{
  "d_model": 768,
  "n_kv_head": 6,
  "head_dim": 64,
  "rope_fraction": 1.0,
  "qk_norm": false,
  "tie_embeddings": false,
  "parallel_block": false,
  "init_std_qkv": 0.0183,
  "init_std_o": 0.0,
  "optimizer": "ademamix",
  "lr": 0.000176,
  "lr_head": 0.00555,
  "seq_len": 1024
}
MLP neurons of a small language model. Each row is named by its layer, matrix (down: output weights) and neuron, and shows model dimensions 256-383. Each number is 200 + 40 x the weight over its row's rms, rounded and kept within 0 to 999. A neuron's up and down rows have the sign that makes its largest values positive.
After each neuron's rows, "fires before" lists the tokens most often just after its 100 highest values on Wikipedia text that the model never trained on.

L2.down1143,207,219,228,192,173,254,227,204,176,131,204,85,272,233,162,129,229,193,151,130,149,191,175,152,191,283,166,234,193,191,220,159,160,272,252,227,217,171,162,230,256,179,226,205,170,199,193,176,214,205,185,185,212,256,213,190,180,189,127,262,210,266,204,242,284,195,209,276,210,202,222,184,193,194,141,217,168,175,204,236,251,198,213,209,204,246,167,198,214,266,143,204,188,220,202,226,160,241,204,168,168,274,232,164,214,245,224,175,240,175,199,219,153,267,216,261,238,156,206,218,100,216,179,63,166,228,142,203
fires before: "\n"

L2.down1482,183,206,237,192,120,232,184,272,215,259,129,200,210,189,308,156,192,233,249,198,145,115,208,194,149,201,245,156,235,121,209,216,224,200,199,127,263,198,199,147,162,250,178,218,207,285,224,225,226,246,191,187,163,190,203,247,164,216,211,203,209,210,164,148,224,160,131,188,222,185,243,216,191,267,206,211,250,160,207,219,251,200,123,178,216,169,224,179,196,185,234,206,279,242,276,176,161,210,175,241,195,230,189,142,207,173,309,179,289,229,200,145,194,155,224,135,276,178,213,205,244,227,218,195,210,162,147,132
fires before: "|", "-", "k", "\n"

L2.down1778,110,97,226,170,211,171,269,163,166,231,202,185,184,316,180,189,293,223,227,220,229,171,153,243,171,170,201,213,263,221,158,114,215,133,245,226,179,237,140,228,201,216,198,272,207,114,179,184,266,203,242,177,158,169,168,189,242,236,225,129,175,244,189,190,266,234,302,177,162,189,148,224,251,230,168,170,185,178,145,274,267,236,209,207,196,260,238,201,222,187,237,182,157,147,115,210,164,182,178,178,170,199,212,195,196,212,246,167,188,202,273,171,123,197,156,234,220,227,221,242,188,200,141,168,236,141,261,230
fires before: "\n", " The", " He", " She", " As", " It"

L2.down1178,99,199,232,157,141,137,199,230,218,252,172,162,200,202,226,103,130,167,255,147,209,254,153,112,219,219,205,198,247,136,259,162,203,223,257,160,177,171,228,229,217,225,246,136,224,217,240,236,247,248,210,231,248,255,248,166,177,233,115,170,204,237,254,222,236,175,281,129,125,203,244,280,212,133,221,138,180,195,137,157,261,113,245,163,173,257,206,210,206,175,267,183,142,166,159,238,183,220,256,218,188,195,138,189,170,255,177,184,187,199,203,250,174,241,178,198,232,242,176,214,210,252,200,180,199,222,161,146
fires before: "\n"

L2.down661,146,208,265,255,187,263,225,240,183,229,166,161,188,169,250,187,208,174,193,201,194,217,267,139,223,189,187,257,209,266,192,189,172,181,234,207,247,196,185,230,226,194,180,216,193,171,221,178,204,196,147,135,187,120,200,170,229,203,232,177,181,246,202,127,199,175,260,167,120,236,213,151,122,121,176,148,173,217,204,152,239,179,205,238,182,182,228,221,212,167,225,258,267,223,250,180,183,173,225,167,218,229,201,175,209,241,249,113,184,197,173,189,252,234,188,230,256,175,294,139,206,220,213,177,294,191,233,188
fires before: "-", "\n"

L2.down326,226,207,250,200,215,169,181,232,226,210,200,206,181,190,196,177,195,234,145,147,194,220,254,229,188,248,183,176,151,191,241,187,196,181,201,202,186,149,197,247,158,192,229,178,220,222,152,158,211,234,291,200,253,194,236,193,158,248,164,233,286,210,204,280,256,169,216,237,212,196,104,220,227,199,149,99,135,128,208,223,189,199,222,154,204,238,220,219,212,266,271,114,131,166,166,208,230,156,160,181,183,221,196,272,220,221,166,168,181,222,229,160,169,202,210,173,225,197,203,185,228,217,196,200,89,186,245,212
fires before: "|", "\n"

L2.down1017,191,186,283,235,285,249,241,204,97,273,217,266,257,261,111,216,251,227,183,296,188,269,224,142,228,235,197,166,188,250,194,188,196,248,209,193,195,244,197,226,250,174,176,181,140,205,277,194,192,151,196,254,201,238,181,194,233,189,193,239,128,200,207,158,237,157,114,189,215,227,144,170,205,224,165,246,234,146,252,173,226,179,205,259,203,184,297,221,164,206,237,253,298,208,195,196,120,181,227,251,173,218,140,244,260,135,202,212,194,166,236,181,152,168,222,213,206,189,214,278,186,191,262,221,200,193,173,211
fires before: "\n"

L2.down1097,221,187,170,221,254,167,276,115,160,245,205,106,214,181,140,177,201,185,234,161,172,159,217,154,217,77,174,257,186,178,246,212,239,151,164,199,188,210,191,175,238,159,213,136,262,213,236,189,235,221,183,171,178,219,161,177,252,216,167,245,250,202,215,170,269,213,218,224,225,149,192,217,228,156,209,225,201,183,201,205,200,192,175,226,186,170,192,183,222,236,195,196,189,147,173,295,243,117,183,185,169,240,163,250,196,239,186,163,141,159,201,202,195,214,143,319,181,221,233,242,192,235,224,186,140,200,141,160
fires before: "\n", "-", "|"

L2.down763,210,227,224,169,147,205,191,248,177,286,277,226,203,219,157,178,141,253,197,212,208,315,209,151,208,210,207,166,219,180,194,212,287,204,211,202,205,220,267,265,161,159,240,148,223,277,223,219,227,149,264,209,264,185,264,191,181,235,164,196,267,229,181,157,226,160,244,182,164,156,243,213,181,88,211,186,181,196,177,161,252,128,247,187,158,222,183,232,232,165,231,166,189,186,213,214,118,232,239,242,200,275,121,147,129,229,137,146,218,214,211,233,166,197,241,210,181,246,267,177,214,253,260,292,268,214,214,186
fires before: "\n"

L2.down1528,170,212,279,200,199,185,196,237,177,216,267,225,192,240,247,166,205,171,151,226,168,189,203,240,148,226,205,175,236,223,165,162,282,194,172,184,213,142,160,133,178,106,147,190,173,175,228,145,152,196,324,205,203,129,173,263,223,276,232,232,144,205,212,228,177,180,182,203,188,200,245,177,214,209,162,183,245,247,232,235,231,119,174,238,209,203,195,185,212,224,221,243,209,194,166,142,185,270,174,242,195,238,164,286,257,193,228,249,159,270,188,50,152,195,231,205,169,141,173,195,169,175,222,204,242,293,193,263
fires before: " |"

L2.down1122,271,139,166,217,209,175,232,202,192,180,239,192,170,150,198,204,214,131,167,180,193,209,217,196,136,218,125,221,244,171,249,215,183,231,165,198,133,235,211,212,226,200,212,135,167,156,268,149,256,190,187,169,172,224,230,122,153,280,153,114,156,290,222,237,227,193,236,210,189,196,156,177,214,243,237,230,238,215,213,157,164,223,208,231,132,242,216,160,204,174,188,182,168,176,224,204,179,189,177,182,151,247,192,184,149,182,210,276,251,195,211,191,299,227,256,284,203,196,189,187,125,196,187,162,143,261,190,222
fires before: " -", "\n", " and"

L2.down815,136,178,193,193,144,225,161,185,169,199,137,197,253,201,136,210,193,175,313,251,185,126,165,170,247,146,225,145,202,202,118,242,225,227,165,227,145,217,146,148,194,187,182,253,198,219,172,199,216,183,250,214,165,259,141,186,214,205,194,155,143,221,272,219,233,163,223,137,169,139,161,163,250,316,200,185,216,176,207,177,135,210,253,151,150,222,198,152,225,142,182,169,162,152,208,174,192,170,159,187,88,157,161,203,202,251,172,166,234,134,222,200,175,175,189,258,242,227,139,150,255,260,129,214,187,190,227,212
fires before: "-", "\n", " a"

L2.down130,181,219,257,184,223,253,149,205,230,242,133,204,221,190,205,153,184,174,203,268,121,227,224,209,186,283,167,186,185,222,229,227,205,169,204,140,259,222,178,230,204,194,185,179,162,237,206,146,204,150,269,176,196,145,223,236,193,153,224,158,153,158,222,154,197,262,112,252,216,253,326,190,145,228,169,155,177,208,233,267,185,193,224,235,156,174,188,230,150,165,173,134,204,274,213,209,181,205,227,195,187,234,174,173,185,208,186,155,152,214,213,250,198,277,213,270,153,217,242,131,156,207,232,237,266,195,166,249
fires before: "-", "\n"

L2.down1202,184,218,248,226,212,120,140,154,243,261,288,135,223,144,207,162,149,222,178,190,241,270,168,293,221,203,237,136,227,169,176,214,211,213,223,275,217,123,186,197,236,185,162,181,158,178,168,209,170,227,205,191,148,230,240,169,192,203,160,221,190,197,274,188,198,184,196,252,189,133,228,216,261,221,175,183,176,163,177,193,259,272,198,192,231,136,211,204,177,191,183,211,196,137,231,169,203,154,262,213,211,190,254,167,201,171,208,248,241,175,189,241,166,236,180,185,189,196,115,249,190,139,237,149,201,236,244,196
fires before: "\n", "-"

L2.down1181,114,261,160,217,199,288,154,204,270,70,218,216,229,255,181,149,235,174,213,292,153,261,186,215,291,238,201,227,203,203,208,166,196,237,190,188,244,211,168,180,187,191,123,313,175,232,169,163,176,202,316,141,120,173,271,315,221,187,113,154,113,120,156,213,243,219,230,180,174,202,223,190,180,185,149,242,173,210,213,243,251,141,113,256,162,197,288,208,181,270,183,194,235,195,199,213,258,221,159,138,162,225,137,190,243,185,240,222,209,225,239,171,198,236,251,194,207,187,253,139,202,212,205,175,226,138,220,190
fires before: " |", "–8", "\n"

L2.down210,234,280,199,240,212,255,148,174,165,197,222,223,226,338,205,148,242,144,116,195,106,282,208,261,173,218,177,201,180,178,194,165,195,177,177,130,240,179,194,185,191,201,189,264,272,209,252,108,182,165,283,189,126,202,163,259,212,135,123,111,193,175,180,205,180,207,193,244,197,222,207,185,191,153,162,215,191,189,192,284,246,196,165,168,219,254,222,198,215,144,212,147,230,152,162,225,283,181,176,152,211,225,172,204,208,169,234,154,125,238,222,253,132,196,169,160,199,286,193,112,174,209,173,183,251,173,196,173
fires before: " |", ":"

L2.down897,270,209,149,210,251,242,155,220,150,162,204,199,220,220,186,218,259,224,157,244,175,236,188,200,198,162,219,206,199,276,254,180,227,204,178,153,263,219,238,203,195,161,286,208,248,203,177,123,188,186,184,171,163,191,209,271,228,154,274,212,198,190,161,173,145,204,201,201,204,247,202,205,177,225,239,185,162,209,204,139,135,144,205,283,267,197,318,254,179,199,194,235,153,226,238,184,196,195,206,235,199,206,216,273,170,190,226,169,220,160,216,214,234,130,185,112,228,234,243,160,127,253,102,270,257,165,185,199
fires before: " -"

L2.down1373,194,98,182,136,220,167,164,140,213,285,269,220,284,306,158,196,163,192,241,172,166,221,180,206,141,148,187,211,240,254,153,165,177,253,238,232,159,238,263,199,186,136,220,125,264,222,257,262,119,249,215,161,202,192,209,249,210,146,178,179,206,217,218,242,197,294,233,263,257,176,148,191,175,142,234,205,180,175,200,101,219,190,182,130,231,95,192,150,182,150,131,228,292,181,195,239,190,215,196,129,234,170,186,285,220,178,214,162,291,200,171,152,204,245,145,197,168,193,209,230,222,114,211,259,211,168,254,224
fires before: "-", "\n"

L2.down95,193,168,144,259,130,125,171,195,259,236,212,214,195,202,192,186,288,135,47,187,197,246,259,219,206,233,231,217,216,152,183,251,175,218,192,227,187,176,243,200,182,211,231,149,182,145,250,181,201,225,233,222,174,242,235,232,175,222,190,146,257,148,203,251,159,174,184,206,230,232,197,258,233,182,183,202,190,281,219,219,175,218,245,231,242,212,186,241,264,278,211,153,210,232,184,161,219,174,144,214,293,203,164,200,241,141,181,229,284,268,178,160,198,247,247,171,255,221,189,257,207,176,136,186,239,214,131,222
fires before: "\n", "-"

L2.down850,191,153,174,294,204,173,218,227,228,164,153,104,256,240,148,124,240,223,170,147,211,177,120,239,195,201,60,232,244,256,186,239,191,231,249,217,85,208,167,187,253,236,220,151,257,198,179,209,105,169,276,210,177,172,254,229,210,264,221,204,246,218,258,227,202,231,221,163,235,186,253,184,225,200,155,222,233,178,157,186,176,183,257,185,107,202,215,187,187,204,251,142,204,168,125,201,226,138,286,185,113,172,181,86,214,226,175,168,232,191,195,224,213,179,220,187,259,197,221,107,167,231,185,191,251,199,187,257
fires before: "\n", "-", "|", "M"

L2.down1594,212,239,246,128,123,189,149,215,141,220,164,164,139,225,204,169,193,141,208,176,162,241,160,274,229,242,245,236,242,197,238,245,304,223,248,207,103,181,237,150,110,155,206,255,237,209,225,253,147,260,178,166,123,194,183,219,210,181,211,207,182,192,196,242,237,201,277,258,246,209,236,192,181,207,217,228,232,232,168,174,165,241,186,227,194,151,224,172,166,176,287,152,172,233,188,232,175,182,202,225,219,180,185,257,217,298,209,174,270,213,184,208,176,161,216,181,207,204,179,198,243,172,256,152,190,230,210,163
fires before: "-", "\n", " |"

L2.down262,296,220,191,172,212,211,177,250,176,233,234,215,251,132,266,207,133,280,164,261,163,200,241,194,131,171,249,250,187,222,219,201,227,166,174,163,169,170,234,219,224,254,215,190,170,224,173,162,155,187,210,167,228,179,118,209,177,184,205,218,200,175,177,208,158,205,168,211,182,249,205,233,232,220,309,177,185,178,207,243,216,205,161,151,225,171,198,217,193,136,194,205,211,219,289,219,227,258,275,224,221,230,147,178,121,308,185,211,174,186,223,233,226,274,199,211,189,221,261,137,213,209,262,149,185,177,178,237
fires before: "\n", "|", "-"

L2.down434,267,262,207,210,165,80,202,207,218,212,179,250,173,224,147,164,183,171,241,119,207,167,203,203,206,211,186,99,175,165,171,221,171,262,162,154,151,214,225,202,221,187,222,234,217,239,237,245,147,269,252,192,148,213,211,163,229,196,163,172,211,201,220,134,163,186,201,196,211,166,258,187,201,196,189,249,195,247,177,193,241,223,245,177,221,204,119,213,136,186,158,224,144,136,160,178,147,109,228,176,176,159,183,206,223,178,132,255,229,212,226,127,263,249,199,233,224,74,130,156,194,203,215,184,204,196,277,172
fires before: "\n"

L2.down424,172,211,201,206,181,250,236,101,204,126,180,202,217,201,258,176,181,269,179,250,169,152,211,194,175,214,207,294,187,213,143,249,184,194,269,181,201,217,140,120,226,236,242,195,258,221,170,222,168,237,123,242,116,200,151,200,183,204,224,199,173,305,149,217,153,251,185,178,230,210,234,201,229,192,177,160,219,219,184,187,208,213,181,120,240,205,202,109,176,199,187,87,208,132,220,231,297,163,264,169,232,211,200,228,148,215,120,243,188,192,249,228,265,149,216,254,267,179,224,173,157,208,266,270,186,136,156,198
fires before: " |", "\n", " votes", " Lin"

L2.down1058,242,193,217,250,223,245,188,207,147,132,160,207,235,238,203,217,178,129,221,264,176,204,114,199,172,162,215,216,219,215,156,177,176,239,245,142,226,203,197,253,230,208,241,153,248,204,153,243,125,295,230,211,187,163,145,261,244,164,284,197,198,192,187,239,224,195,146,146,205,203,128,146,269,184,247,181,204,190,192,200,132,191,209,131,244,218,207,253,217,162,165,223,232,242,227,159,184,173,237,185,165,179,145,189,140,202,162,161,222,249,211,207,197,230,235,176,229,241,196,167,235,212,152,227,187,145,187,200
fires before: "-", "\n"

L2.down1343,156,277,219,209,131,215,176,146,237,189,285,196,213,161,230,237,197,242,136,226,233,163,206,222,167,225,260,187,160,217,211,254,221,186,174,224,132,221,226,248,226,179,194,220,211,194,215,217,183,138,148,136,103,271,149,139,199,256,179,184,201,224,219,221,190,167,154,187,190,178,212,156,165,122,174,229,170,278,200,197,277,208,199,180,302,199,152,217,192,285,172,177,145,238,213,178,239,181,239,201,134,158,248,201,173,254,127,217,248,129,180,199,197,181,213,229,236,189,170,184,249,173,153,197,176,176,190,192
fires before: "\n", "-"

L2.down422,104,104,191,194,228,204,214,171,220,323,143,262,205,149,262,183,230,174,247,217,192,131,199,230,211,217,204,236,160,221,172,210,201,188,180,239,251,150,190,230,172,260,229,143,167,244,228,165,240,217,262,194,262,210,257,170,211,239,146,220,225,151,201,253,249,192,283,241,211,200,164,248,180,144,168,185,208,212,133,160,247,214,243,197,158,206,240,169,207,197,240,137,201,158,163,263,175,204,196,125,189,135,160,156,168,223,162,238,199,224,162,256,216,231,188,255,225,200,228,179,215,224,196,159,225,204,191,224
fires before: "\n"

L2.down948,123,215,249,139,209,192,172,248,208,193,182,256,183,161,228,237,161,191,252,203,245,206,231,155,221,204,244,224,164,192,202,145,197,175,207,226,218,151,148,124,239,185,175,220,176,178,222,200,207,196,118,137,175,196,218,260,205,202,220,218,184,149,123,181,142,170,110,226,228,87,217,141,199,170,272,223,311,219,184,204,133,175,205,191,166,207,174,136,239,137,178,281,236,196,279,139,188,254,158,198,162,218,229,192,167,230,299,212,156,231,136,182,189,203,237,228,192,185,156,195,177,172,155,268,116,187,205,187
fires before: " |", "-K"

L2.down728,235,253,152,213,182,183,184,236,238,205,147,193,212,181,187,238,236,88,126,129,240,154,191,181,222,264,204,225,229,192,135,203,150,253,202,158,234,198,139,203,222,156,176,222,160,159,195,104,182,248,179,223,185,182,258,210,226,230,187,177,106,185,168,223,150,172,142,205,195,113,292,189,164,208,156,250,152,275,162,290,231,194,240,269,279,244,160,191,222,248,140,167,227,213,88,147,172,246,239,197,220,183,238,160,210,138,234,230,172,201,248,147,209,245,246,207,210,243,220,147,119,176,183,203,190,261,146,261
fires before: "\n", " ", "-"

L2.down523,186,302,201,203,155,153,161,225,178,118,230,184,220,178,183,139,140,185,151,187,247,198,177,173,192,253,166,253,191,230,215,205,140,217,231,155,240,205,190,169,256,257,198,214,225,187,261,173,188,173,204,234,125,187,190,208,235,224,293,174,129,252,179,209,204,255,192,174,159,194,219,238,152,207,248,178,141,235,247,248,222,192,198,220,232,209,201,187,188,205,183,188,276,265,246,192,220,214,193,154,189,215,156,179,159,219,203,139,195,198,211,226,271,192,203,169,294,170,278,105,188,264,231,211,216,178,161,224
fires before: "\n", "-", "M", "C"

L2.down873,188,144,174,243,182,175,184,187,138,230,208,209,244,247,189,209,223,215,142,258,199,215,254,239,152,217,146,157,238,192,118,166,211,211,221,186,271,219,136,178,277,160,270,197,213,272,220,190,221,144,234,225,223,212,242,281,153,189,161,237,210,217,174,211,251,189,259,254,145,199,130,260,115,153,178,124,157,160,192,162,157,144,162,186,154,223,219,156,268,240,222,205,177,209,211,238,210,148,191,163,235,240,131,178,232,244,189,226,130,236,240,221,158,262,278,243,208,270,178,144,178,227,180,194,163,178,200,246
fires before: "\n", " |"

L2.down236,135,243,214,214,122,168,137,175,212,245,210,218,217,170,189,205,224,203,205,213,210,169,180,238,172,268,228,208,147,179,139,247,205,221,125,206,183,201,270,197,319,168,207,256,243,226,247,196,184,168,233,211,150,280,129,192,197,254,80,230,183,246,192,183,206,139,126,207,178,124,238,221,249,102,193,225,189,245,255,178,254,192,218,192,186,237,163,210,146,287,194,166,128,127,172,165,175,168,209,223,179,175,244,136,228,253,139,229,276,238,183,135,265,167,280,205,260,174,136,140,251,150,192,139,218,187,192,164
fires before: "\n", "-"

L2.down1243,245,238,193,222,163,200,170,199,285,147,167,257,180,172,223,175,166,161,174,160,250,236,192,164,183,178,199,219,174,214,194,195,195,205,260,233,149,230,185,196,244,218,120,201,267,175,177,100,172,198,190,150,155,147,286,257,222,245,182,175,178,216,217,194,232,222,233,149,215,231,152,222,212,224,195,161,180,224,227,177,229,169,265,252,222,170,142,120,238,119,196,236,222,230,186,160,268,167,227,225,197,199,233,205,190,310,197,170,211,188,231,248,218,200,203,210,217,205,178,184,218,178,164,234,188,205,207,223
fires before: " |", " is"

L2.down283,171,203,264,232,168,249,162,224,173,227,175,196,206,176,159,211,253,211,117,234,182,115,273,219,225,194,152,194,257,220,146,179,109,194,139,272,222,188,149,235,196,238,186,253,185,206,197,225,241,272,171,204,268,218,206,260,148,204,226,232,138,166,215,178,168,197,99,200,118,255,151,146,193,212,221,143,215,250,224,229,176,198,135,185,196,196,154,220,225,161,162,164,163,236,189,272,179,203,197,188,167,206,159,195,241,198,209,205,290,205,202,225,208,177,222,235,178,195,210,216,181,269,178,223,230,289,193,174
fires before: " of", "aba", " |"

L2.down215,166,210,213,199,221,112,184,198,222,186,183,165,226,207,242,213,235,194,161,283,223,269,199,218,230,210,265,196,251,208,206,178,191,132,194,219,134,205,174,143,137,193,150,244,160,183,189,222,158,194,215,190,235,124,223,180,207,213,200,262,235,211,185,196,223,187,189,245,199,189,202,151,167,160,224,222,205,191,209,194,182,116,260,185,179,226,230,244,212,276,237,209,166,142,252,213,127,213,220,254,149,184,176,177,180,232,205,224,175,155,198,225,144,194,193,185,215,188,174,196,281,183,224,215,210,158,195,206
fires before: "-", "\n", "|"

L2.down657,229,162,239,174,160,197,249,190,226,202,233,158,172,270,108,228,252,177,157,146,181,181,272,226,151,201,137,156,174,169,133,327,203,195,147,116,238,204,249,181,200,156,195,183,191,250,222,244,199,183,297,114,288,141,266,280,198,252,170,241,272,187,275,231,189,149,209,255,225,223,233,169,199,202,161,226,226,214,211,91,221,141,151,212,98,197,154,193,150,181,197,233,205,245,183,227,166,238,230,256,197,274,159,206,256,168,229,103,282,186,192,161,238,243,271,202,137,189,230,170,107,218,175,220,113,217,201,261
fires before: "\n"

L2.down1486,252,197,179,184,258,208,282,146,186,208,199,199,196,234,188,186,198,181,180,162,264,145,195,196,221,232,180,88,179,164,180,124,204,187,136,216,211,257,136,219,183,190,133,198,161,204,227,159,187,185,286,219,214,234,259,197,163,177,230,292,289,166,189,243,193,150,198,170,220,205,252,209,202,171,198,166,237,230,165,205,221,210,166,258,145,248,136,139,234,193,205,148,243,170,169,178,187,176,160,243,201,190,124,119,196,194,215,126,162,189,263,208,242,260,192,258,173,157,174,199,214,152,184,207,156,239,205,253
fires before: " |", "\n"

L2.down459,168,194,244,192,194,144,126,263,120,132,179,260,184,291,135,117,101,191,162,153,248,238,111,114,223,124,194,275,210,227,199,229,226,236,213,171,125,208,228,227,217,233,223,192,224,178,160,189,194,264,136,184,205,266,230,125,235,199,229,255,226,248,228,217,198,219,271,154,199,234,203,155,172,218,233,191,176,199,246,216,148,227,193,214,239,200,217,232,107,137,188,186,192,182,200,209,216,152,260,224,299,152,223,178,105,249,278,186,129,170,255,199,252,180,145,218,231,182,256,161,181,232,123,277,199,123,262,174
fires before: " 0", "\n", " 1", " 2", " 4"

L2.down407,167,135,193,164,299,191,189,178,258,244,218,255,164,203,188,261,179,181,225,219,171,278,177,212,221,224,200,284,244,212,156,191,221,134,119,207,108,220,241,230,179,178,165,283,169,243,119,228,166,231,235,206,195,200,183,179,244,168,137,236,226,243,206,136,223,129,233,191,182,200,106,205,233,233,124,147,183,197,124,180,196,173,243,125,233,194,161,242,242,238,196,240,167,185,196,318,211,180,258,206,141,111,151,199,157,161,219,297,226,163,213,235,198,225,174,215,189,251,167,235,256,131,173,183,228,202,272,188
fires before: "\n", "The", "-"

L2.down1262,189,171,167,190,212,216,220,170,218,194,174,204,262,187,201,190,174,234,243,239,243,142,198,170,222,235,210,266,194,178,198,167,216,180,261,181,208,226,172,191,201,206,211,122,148,174,179,143,217,151,172,241,101,227,211,133,204,220,288,221,44,171,210,148,194,237,238,206,195,215,259,231,180,227,178,251,178,201,151,293,65,186,202,176,193,196,199,206,249,172,176,160,258,233,284,156,259,175,203,228,203,161,182,210,210,188,231,188,195,193,194,222,146,179,174,184,190,224,149,233,119,218,140,211,172,254,196,170
fires before: " |", "°E", " E", "\n", ".1"

L2.down191,219,212,144,211,329,205,165,215,176,248,178,154,199,176,161,208,175,218,210,174,195,222,191,183,127,136,165,164,162,193,213,151,207,249,155,154,181,185,178,284,245,244,207,166,194,267,219,164,259,175,220,139,203,215,275,156,232,297,117,140,236,213,233,218,247,171,194,220,177,107,215,199,159,233,232,213,202,179,237,227,276,230,241,224,135,154,160,239,171,191,209,257,150,237,148,244,186,167,177,198,205,190,174,203,202,261,214,255,147,208,201,217,274,168,328,194,186,225,234,160,280,287,162,209,206,168,195,213
fires before: "\n", " S"

L2.down803,150,215,164,220,223,250,164,144,150,246,166,136,199,194,190,207,248,191,205,169,141,238,166,296,221,282,203,174,205,211,182,166,189,243,161,257,118,182,263,253,211,207,251,189,84,194,212,264,149,207,231,164,226,150,127,214,210,219,206,282,156,228,229,247,218,218,187,194,218,104,184,208,215,196,180,178,225,200,195,152,169,163,252,167,181,255,126,226,229,240,241,238,196,219,190,271,159,227,169,206,118,187,163,193,226,189,269,225,202,210,191,262,174,203,245,260,199,250,159,225,246,207,121,162,132,245,180,165
fires before: "\n", "The", "-", "In"

L2.down1759,170,198,242,119,172,222,264,210,192,221,136,184,219,167,232,224,206,184,206,267,245,237,254,140,212,240,144,183,164,294,205,178,135,192,266,194,189,232,175,137,219,224,233,200,165,216,176,227,175,182,131,163,201,199,207,190,166,129,253,158,111,171,230,220,131,193,148,146,235,229,136,191,247,189,258,184,153,225,272,250,198,215,208,176,158,155,153,155,200,211,226,219,203,308,168,238,185,148,127,151,205,215,234,238,208,134,190,205,277,196,213,198,170,199,214,211,188,227,179,204,213,172,263,236,141,230,217,268
fires before: "\n"

L2.down1266,350,203,222,191,216,251,157,148,206,220,234,215,160,201,198,136,186,164,189,262,188,173,223,256,177,190,155,187,170,205,229,224,149,135,281,197,270,216,199,160,244,196,178,157,191,204,270,216,244,139,129,183,275,218,163,275,211,196,209,135,157,190,240,278,136,195,219,218,214,222,245,226,219,186,174,239,194,263,264,131,228,154,274,189,233,187,173,235,188,188,197,236,214,207,175,235,168,210,236,213,150,191,226,230,152,234,231,197,210,181,132,174,156,198,174,213,172,168,231,278,198,186,234,191,223,221,129,201
fires before: " |"

L2.down168,234,246,321,154,156,205,177,190,207,139,225,195,212,115,255,172,156,156,191,188,127,188,165,228,274,193,221,169,179,137,207,206,116,170,234,197,212,181,186,116,227,231,165,211,244,111,156,212,240,206,218,174,216,178,162,289,211,234,243,158,196,191,201,172,162,169,179,198,252,205,212,160,270,240,189,108,213,283,218,200,240,154,261,254,260,218,273,154,202,153,163,200,194,144,170,215,236,189,226,205,200,215,161,151,229,212,207,190,185,186,228,191,235,119,231,201,269,202,277,211,261,174,241,236,166,178,214,246
fires before: " |", ":", "\n", "–8"

L2.down1774,253,239,188,219,192,262,166,188,227,222,162,203,230,196,200,175,237,194,152,109,235,269,178,146,210,212,218,155,223,195,227,192,169,200,167,221,192,215,149,200,217,176,134,214,141,153,213,170,213,160,256,252,202,235,224,168,221,183,240,119,206,216,206,181,209,154,197,201,154,145,146,234,209,138,116,243,188,255,198,217,240,249,293,210,182,222,218,217,180,192,158,225,172,239,140,160,151,133,177,174,228,188,264,105,117,131,209,228,211,160,196,212,263,191,198,199,167,254,167,134,245,280,206,172,216,183,227,253
fires before: " |", " Sep", "/"